From a checkpoint of a small transformer trained on Wikipedia: untied embeddings.
MLP neurons of a small language model. Each row is named by its layer, matrix (gate and up: input weights) and neuron, and shows model dimensions 96-191. Each number is 128 + 24 x the weight over its row's rms, rounded and kept within 0 to 255. Numbers have three digits each. A neuron's up and down rows have the sign that makes its largest values positive.
After each neuron's rows, "fires after" lists the tokens most often just before its 100 highest values on Wikipedia text that the model never trained on. A number after a token or word is its count.

L3.gate1370:138158158106128159114120127147100109093143161116129107093124145120129149164136119119146145128114104171197148102135088149151125131133107139129096080132151097147119129177157104124139131122126108132112149132128147123142097110146121144169133112087113114132151143104120159124093127123113108147
L3.up1370:132089135107107120156159124110105101093122153142123104137112154121135130182082106121110124128131087152142143094137134111106116122147109170132110102121116123096070145119136085164148181115133110116128169169143108150111110131159136133146136112132118096134136131112128129137138161112096093116
fires after: " | " 37, "; " 27, "." 7, " | ." 5

L3.gate1610:142101132145124112181157155140102157111144110117112137146146079137070131146160147088093142155170127128125130154120067167161111135129141149109134109116117144087105158103139110096118170126103137113121143133111116097078140188128131122173147160082133093118094125136101145149141155139150120128
L3.up1610:148109139142157129095111127111137126080154102091137123131123067141097065131147113109127127155148130088139181141125099144115114141156128142101099078172131135066136168134159166139134115134109098142134094131132145077119092144155122138146112153129141106140085124124106113129118152132117128131
fires after: "; " 21, "0" 16, "." 13

L3.gate1397:135101162125136126117105164131124170121153131129125124161145113116114105139132097166131133135124117132119113141108111109118126111103128093136078197137123136120154162081141138139098146131111156129110123151186132130158132100109181125105091095128133137112111138091102137125143125117131107138
L3.up1397:110174172098142147140101130118125132150107161111122126129151140095113115130147090112119139133183095172074159115137145107120109150111159152142140137122151133144124140132136146150176115144126131121156101116099136141159147121121107152089154082119139150128122102107105114143139145098132103139
fires after: "1" 24, "\n\n" 14, "2" 7, "–" 5

L3.gate373:135110119108144082149140149135143068103104116142105148141125074138070094107143123133089128135165149169126126135121124155090126156182082137099138101123128092114120162093144114119108116120124161145095139086134096127139142180145143144141134096113134140158131103162131105143121104096156122107
L3.up373:143096110119154139100057155135157104099148058112145151144118118102134085172167152131120097172141074174117131113125113154121153118177131124127098068103150130112144143104117122161164144126095151146084157086153132099121151078163142099122157098122123085082110153116136098119128133122119081146
fires after: " |" 38, " |  |" 15, "." 9, ")" 4

L3.gate442:128146178154101154141116122127109181125118119120109139153152103146141144121128102099127114124184117117187134113106154139121111108144094159102129097116131116097118085134082134128134128144106117129112094113150150082133154165176099163139129186114133129150133168133181100145119149141135126139
L3.up442:088105140110124121154148135141142090105139128129120140123148147141151113140141134086163109121117156123080093181112106145120100086151100111110156108110166088127156122168137156134099134124125136126093147141106101149104164161140124182108099141141145151121123111166087119147132083121103114142
fires after: "–" 42, "1" 7, "8" 7, "2" 4

L3.gate162:118184141136114118157141142140136179109126154138078122104125018135097091146123138113153137156162133150140131128155112158184124084137119145129116132134104127115123171084066142107143090165118130091115177118125120119099148191109120142086152139129108169127136123127093157148112152137158101116
L3.up162:115133124136132147089174139116146103132155109098109149139147126140130132120191142129125134085115104129124139127128102114160121172121118081144134126137127123148132115101183147063128126125096132133143149125118198159128088123132138081159073133133139109146149097118146100120151107098111183124
fires after: "," 51, " |  |  | " 7, "0" 6, "% | " 6, "1" 5

L3.gate1978:105136155131111154098108116126133167118157113127103158148137146096121115135168124114114123100117079129119086155107080123160128091122149112125099170124103130119125168149118105123123100173118126127113088122157160112105105106127121120120116129113148096149125125113128116119102107133112163138
L3.up1978:166131128079124115126139161123117104095147130137134129120122112071105136140150160110108119162163094114128141150145147121111123113141145140101147149149127163138111105114092179135130105145134111124112108149114114129152123134154121151129173075166159136109165139130190137161147157131109145106
fires after: "1" 66, "2" 12, ", " 4

L3.gate975:118128134117113146098121120126160131135142137127089125103143157092112132086122162138107085126109129130096140111157142126130164107107124171116133120121129102143084146140047116121118096108149143116133112091128072183103099129164131134138142120114111131172161118082149154114118125102137126090
L3.up975:137126093099122157105130136129135128132075111116114133139152157158085148106127141140124155132155163138111165135134106116135141068133105145115152124142135100167110139093129168101118114079138121148180123076139097180125127128118165130156176138149124147156085132157128132102157104114111110077
fires after: "." 36, " |" 18

L3.gate1946:139120114109128090200099134120133113112150159101114116129153123170130099139138095133102112111125131148126147125127051175184096164121120102125152083108123133111117147091162105141126141105140119135133125090147112068151137158129112198150096097131129153134153136099141143107103103086133085162
L3.up1946:112127105135134129136169133135150134107118081100165160066146116129116095110156167130151168138146122195135153151126139144121144134123135126155137138145109124176104130151148129118080111112118125132162147134147162121117143113111106139113108165122160138109126104158108084147092118126142149173
fires after: "2" 25, " | " 23, "; " 19, "0" 9, "1" 5

L3.gate2001:132138117180127117139138137124085088105185087145127139129183130125160150140107113128118127099110139146148145137121161153125145113139116111147121082111135072083133120153145133148129159137112161128138118146105115095115136107168127154164124136122129130126163113109078147099087107124180099142
L3.up2001:143136135089135099135140116109131075109154126164119117133123101134149103121161136128129138120138118119172170118093140158141127140117085164130145117152165117111170124125108122075148129104119138134133109157102143135144140135106134165171119118178131080139136145104111138118130140136112163137
fires after: "; " 33, "0" 12, " | " 10, "1" 9, "–" 4

L3.gate1702:129124099103145123095122126091093109109150136177100155110142140150123098151131094159087128149143106156164172117125116150158115103131150145156156095137116133055123117137127140131123074142087098118133115132086115187090130101115122112140129124153127090143142155115124092116129151145120122156
L3.up1702:176157078118179104113108157121098116151130094123111116109128148156109192165125108153115117142138123133102142150136125155147104105155128136128120126102114151084136120153120147178106153147101085125115112147119097151136118109102090091146151133144115140136111135104095106148155117144119176109
fires after: " |" 36, "th |  |" 13, " |  |" 9, "% |" 7, "th |" 7, " | | | |" 6

L3.gate735:115136143119099160142114107080147156114159155122109099097116105123100119135121082131130131109138142109146144124126110165158141123120139145127101093127161135053122152135075099116118096132095116098121140121140118108153132180122162119118086143185140129115105105119086107152148130152151144144
L3.up735:159152126113140127112119160144135173095148107136101116100134142110146103098113121120177122101151105137125093205108132132126100140156144113126145129133137136111128124126148156086095100158130169118103163144114143131074130115088114141144134130093119153105122125129066170103125123101136159150
fires after: "–" 37, "." 21, " | +" 9, "2" 7, "0" 4

L6.gate801:106123139118159146128085155114169114121106146095141150133134130113121100068111122083176115110147110150110148068141087138108101104119127118145130131102095095116207168105124120141095132154080098128153116164063119097133088151137122143142145120107168105114126133140171191147121086120154160179
L6.up801:130128173082177108143082126140171114143098146130135138104120136142128098087089152114159105144152106141123105107114112100099111101166119144166143105067146142149181138092131126132106122146090108156116129116078105130139107152115152147139146086103134109121097152153179115162149084092144160122
fires after: "." 47, "\"" 7, "\"." 4

L3.gate635:125126151146147125113138134084165133104126137146134136124128141098110093135186106141135147126173124124157187115160117166148141115100126140130094102126119051105133114148097105138116123159094126099132132134184131125098110149174146138136174132140119127112132128147110121136152081105126135121
L3.up635:137136118140184090133135112172197131134084094135153143132088133119131109110178149149119135142176114144118173143124121151108142113122124130149140098121145113145136134127119138152103148123124104170161121136136146103120097108132176149165183142100134163140097138106099125158152109074119104136
fires after: "." 56, "s." 5

L3.gate1081:113148105070139137144126130035118102105134118159104129100131132135148122123178115101166133152110148156110114117123109163173081101123117192115099140114147132091149161201109131141100107142118132112140141120112094128141106141106096120177130137140150156141118144151100090129089133159126136137
L3.up1081:115135114130118131156106125127150113102110117186135080134088135129148074088158119113132116124110149161099133114133092133158116140088128158183090097104129141132123141144167113120141140110135160133142145130118136143132121129138163159146125141151112152138120126110106131149100156140153124140
fires after: "." 30, "; " 10, ")" 6, "a" 4

L6.gate999:134150114107153149122142106118122123122107139150100115110118140088122090131110143116132151139129100134149132115123129112102126124126122109167113134127136139133172150129149127168148131110065144131075158107092141120133138119137136160140152126170118133127123171148135114139125112092098126139
L6.up999:096064121130144167196108116114117120098125150078113132156097125115109074178122148119122129166128107136147140110069119139155075094142100140147131075137123153127131114077089130156176123114105147089098151135109133120152172121108132169131128144129110105133091164155115134104097151150100137107
fires after: "." 46, " |" 11, " |  |" 10

L6.gate1874:123120119099154125138103161149147099134080090143141135126089154099115156124099160118155129113151104170148155174131100108124150128170152124166133080085133152134157146169126101155118147094149140147129143124126112091061117151112142160140151119096133148101129141129138112139103148096128106123
L6.up1874:135077133109151104193134170109143106132112082125141144136110124134118143121133144129141116121146094157130165129115115159153136161145097129157115087107096133148158150130157127128160119136112113090115144119101148101079148130163137179162138137112148114118114139132146144124077131096121095115
fires after: "." 32, " |" 22, " |  |" 10, "\"" 6, "\"." 4

L3.gate1119:154126133148139161127130121143123131133115130143117188149124114141067091132130149135109131165123112147119140112132119116092153144078135085116161113156132134106133116098094144131160117145134152113091167126101132077104160146165136124135138133132125084144131114131137134107126100084123118130
L3.up1119:153094137140140147118097128128132134153104136087134157136102134114128100109146118137130118115115124134126180075119150123152124095110128137149074124120151149118098142089123119142142104088110162147075169167181141152118164133112142093097103126135072066130095114139109133139162093124122151128
fires after: "." 44, "s." 6

L3.gate158:129152126106128100198151097121117084137132163163157128116132131130141103158166112125123161138159122121126176116134127142179107150156120147140136062105136114128111110127135093071130115120142088119101143108097138138100178192108120194151104138167114134152152141123123087108106121142103117121
L3.up158:138140102106126166102122120126132117166116147156128100063140198142184147160156127132114148074086138083132146141140148117110136107127174160115089095072160165087168098155120125167088148120130154146129153151147112114126104095127139145104132128114117146121163124102119110157121140115110192127
fires after: " |" 35, "|---|---|---|---|---|---|" 12, "|---|---|---|---|---|" 8, " |  |" 7, " % | ±% |" 6, " % |" 5

L3.gate117:119141111122072138122119146130094099086101176136112119122150096113097184123154144159140142106151164142149148116150138113158127087132098136151130123121104086098088158121105101120104095116104134166183169166154134186109161136135081120118119136151099094191113143105107110120107129171078113143
L3.up117:133129123117094123149106108153142118081140111084082103152160110116151112111179146179195158092168120130106111136149139115135133131171120119143141145091092100146128150147112076126128130123135146133153171090155131141107115149119116122139158094116116108139134122090116126091123083101160100189
fires after: " | " 25, "," 16, " |  |  | " 13, " $" 7

L3.gate1414:131116155150136165192089159128124138114161072142138130165122154142127130108137115128136145127145124129136157157169091116134181129117125136137098117139107080126144132101150103097112162114127127116105142140108118140125156151166137127125105106082120099141151142093116133111121129118105078119
L3.up1414:134183171115121141100139088150130086115146117112154179121125130165125086150154104120127146101143150101109139158119126149104095154136120161143141144122101146124130148118130135143135144131135167100136116122137126114145124133098141118137123153134118137182111164090096169124197102111086121110
fires after: "; " 46, " | " 36, "0" 13, "1" 4

L3.gate14:120172110113147149077142111055116133151133131090121117111142121132122130132115132110118126109144066133111096116138107167180120133156122162148104091140153131130144100115103096089102150158116134108104120090105106164143143112131066151146114113116130140097135154109134161127099107096157127145
L3.up14:125174132108169131070114132118118119144077125134140109117103145140121127119145129124097083109127101144094132125135107127151136094155115173165164101074163130163121151127126079117113104110117128162132134138132112140110151160082134145160149114109099100078088137090151141153106098128122104148
fires after: "." 38, "\n\n" 22, ")" 6

L6.gate238:102167149102118113100132156087133163163096166139152116151143131127139128131130151102112120095153118155106147133089126098109141107128106118131086116145067149161120104130178167115112136109104140140107100166143113107145147074117148101138077144060126134098119093085125148129132147090107135133
L6.up238:084093122129163126114115070135133112136136119183137159124126153140137093148141151146102160136094131086163146144107158125149117143142100148144165144112143073111105103113102125113107124116098165147123131134090119158097156192132124121124129133098078143103155122119145130138131112130123087105
fires after: "al" 17, "0" 12, " | " 8, "2" 7, " m" 6, "34" 5

L3.gate787:139120103111117173131149135114132137139145091135102137136128134152111120124135101102127123116115074181090131102124131162133140097178104130137101090117123089162161096122076117107121127144125133143119108109177121103118150104132157147170136127119163137101127117131094159123143143118148169102
L3.up787:153157108098151149129119117133154116152131103115138122135094136113133118133172153153127116123113102150088145121101151165117172130138132149128129099067124129166148131101091155128115102122116136185116131139144162135136130133130169118175167116084106141107114152109141121136186110141112150135
fires after: " |" 38, " |  |" 16, ")" 7

L3.gate276:100124108130128142151131143103082123122141112158146096119131155096124109150087115128115159086170134140175127152106114133129151146126117119118083106129145085146115098076127118101162168123102130126158153156137142198110148165135103087148102144130101077141179133158106095128110166137135110109
L3.up276:119125139141114145093153125116132144129110131090111178142089180110135114147105128200128111141135157124148103162096106142127122114184157123104150128111163127137119091149129141138139160121137144085109127165115142089076105130110122112157118103156152129138148135111131124135096105138083119123
fires after: "1" 18, "2" 14, "0" 10, "5" 7, "3" 5

L3.gate293:145137138111130080177122135104089138123143089125151137112112160107105090111103114141131138095103107141149165158131100136123129103147149100140109116185090102095134149101162154091117148194074141140112100112105119146137082075100148101094113156137091164089132118151108127140161129144162180115
L3.up293:100139104120129125139089135164072115156146156122127147126134138139118121125139095108109143137098108172161110106155153115137123113103102133131165142120100162106090118070151135149121111139130149106118123124154135141106117176116134071132120085173111092115162109135129119182121167116113132119
fires after: " | " 32, "2" 9, "1" 8, " (" 5

L3.gate1328:084136108105141119160122119132123158113122087150104122139154127137094129109119132152137131167111084125139131102140085144115144127155149152111135162137102125136178156129172168156147135136070131113124107122098134143155109155115143137129152155145167153163162128138137084144116123092157094105
L3.up1328:136095113121112124103151122126166147123109127141140087125126100146130102164104143138116144129088133148115091123117146138080094125134165177123177136120123179133119115108141140132114157140128126131136129123094100122130148132129150140122158166168101124150092143105142162137120149124084092135
fires after: " and" 34, ", and" 13, "." 6, "; and" 4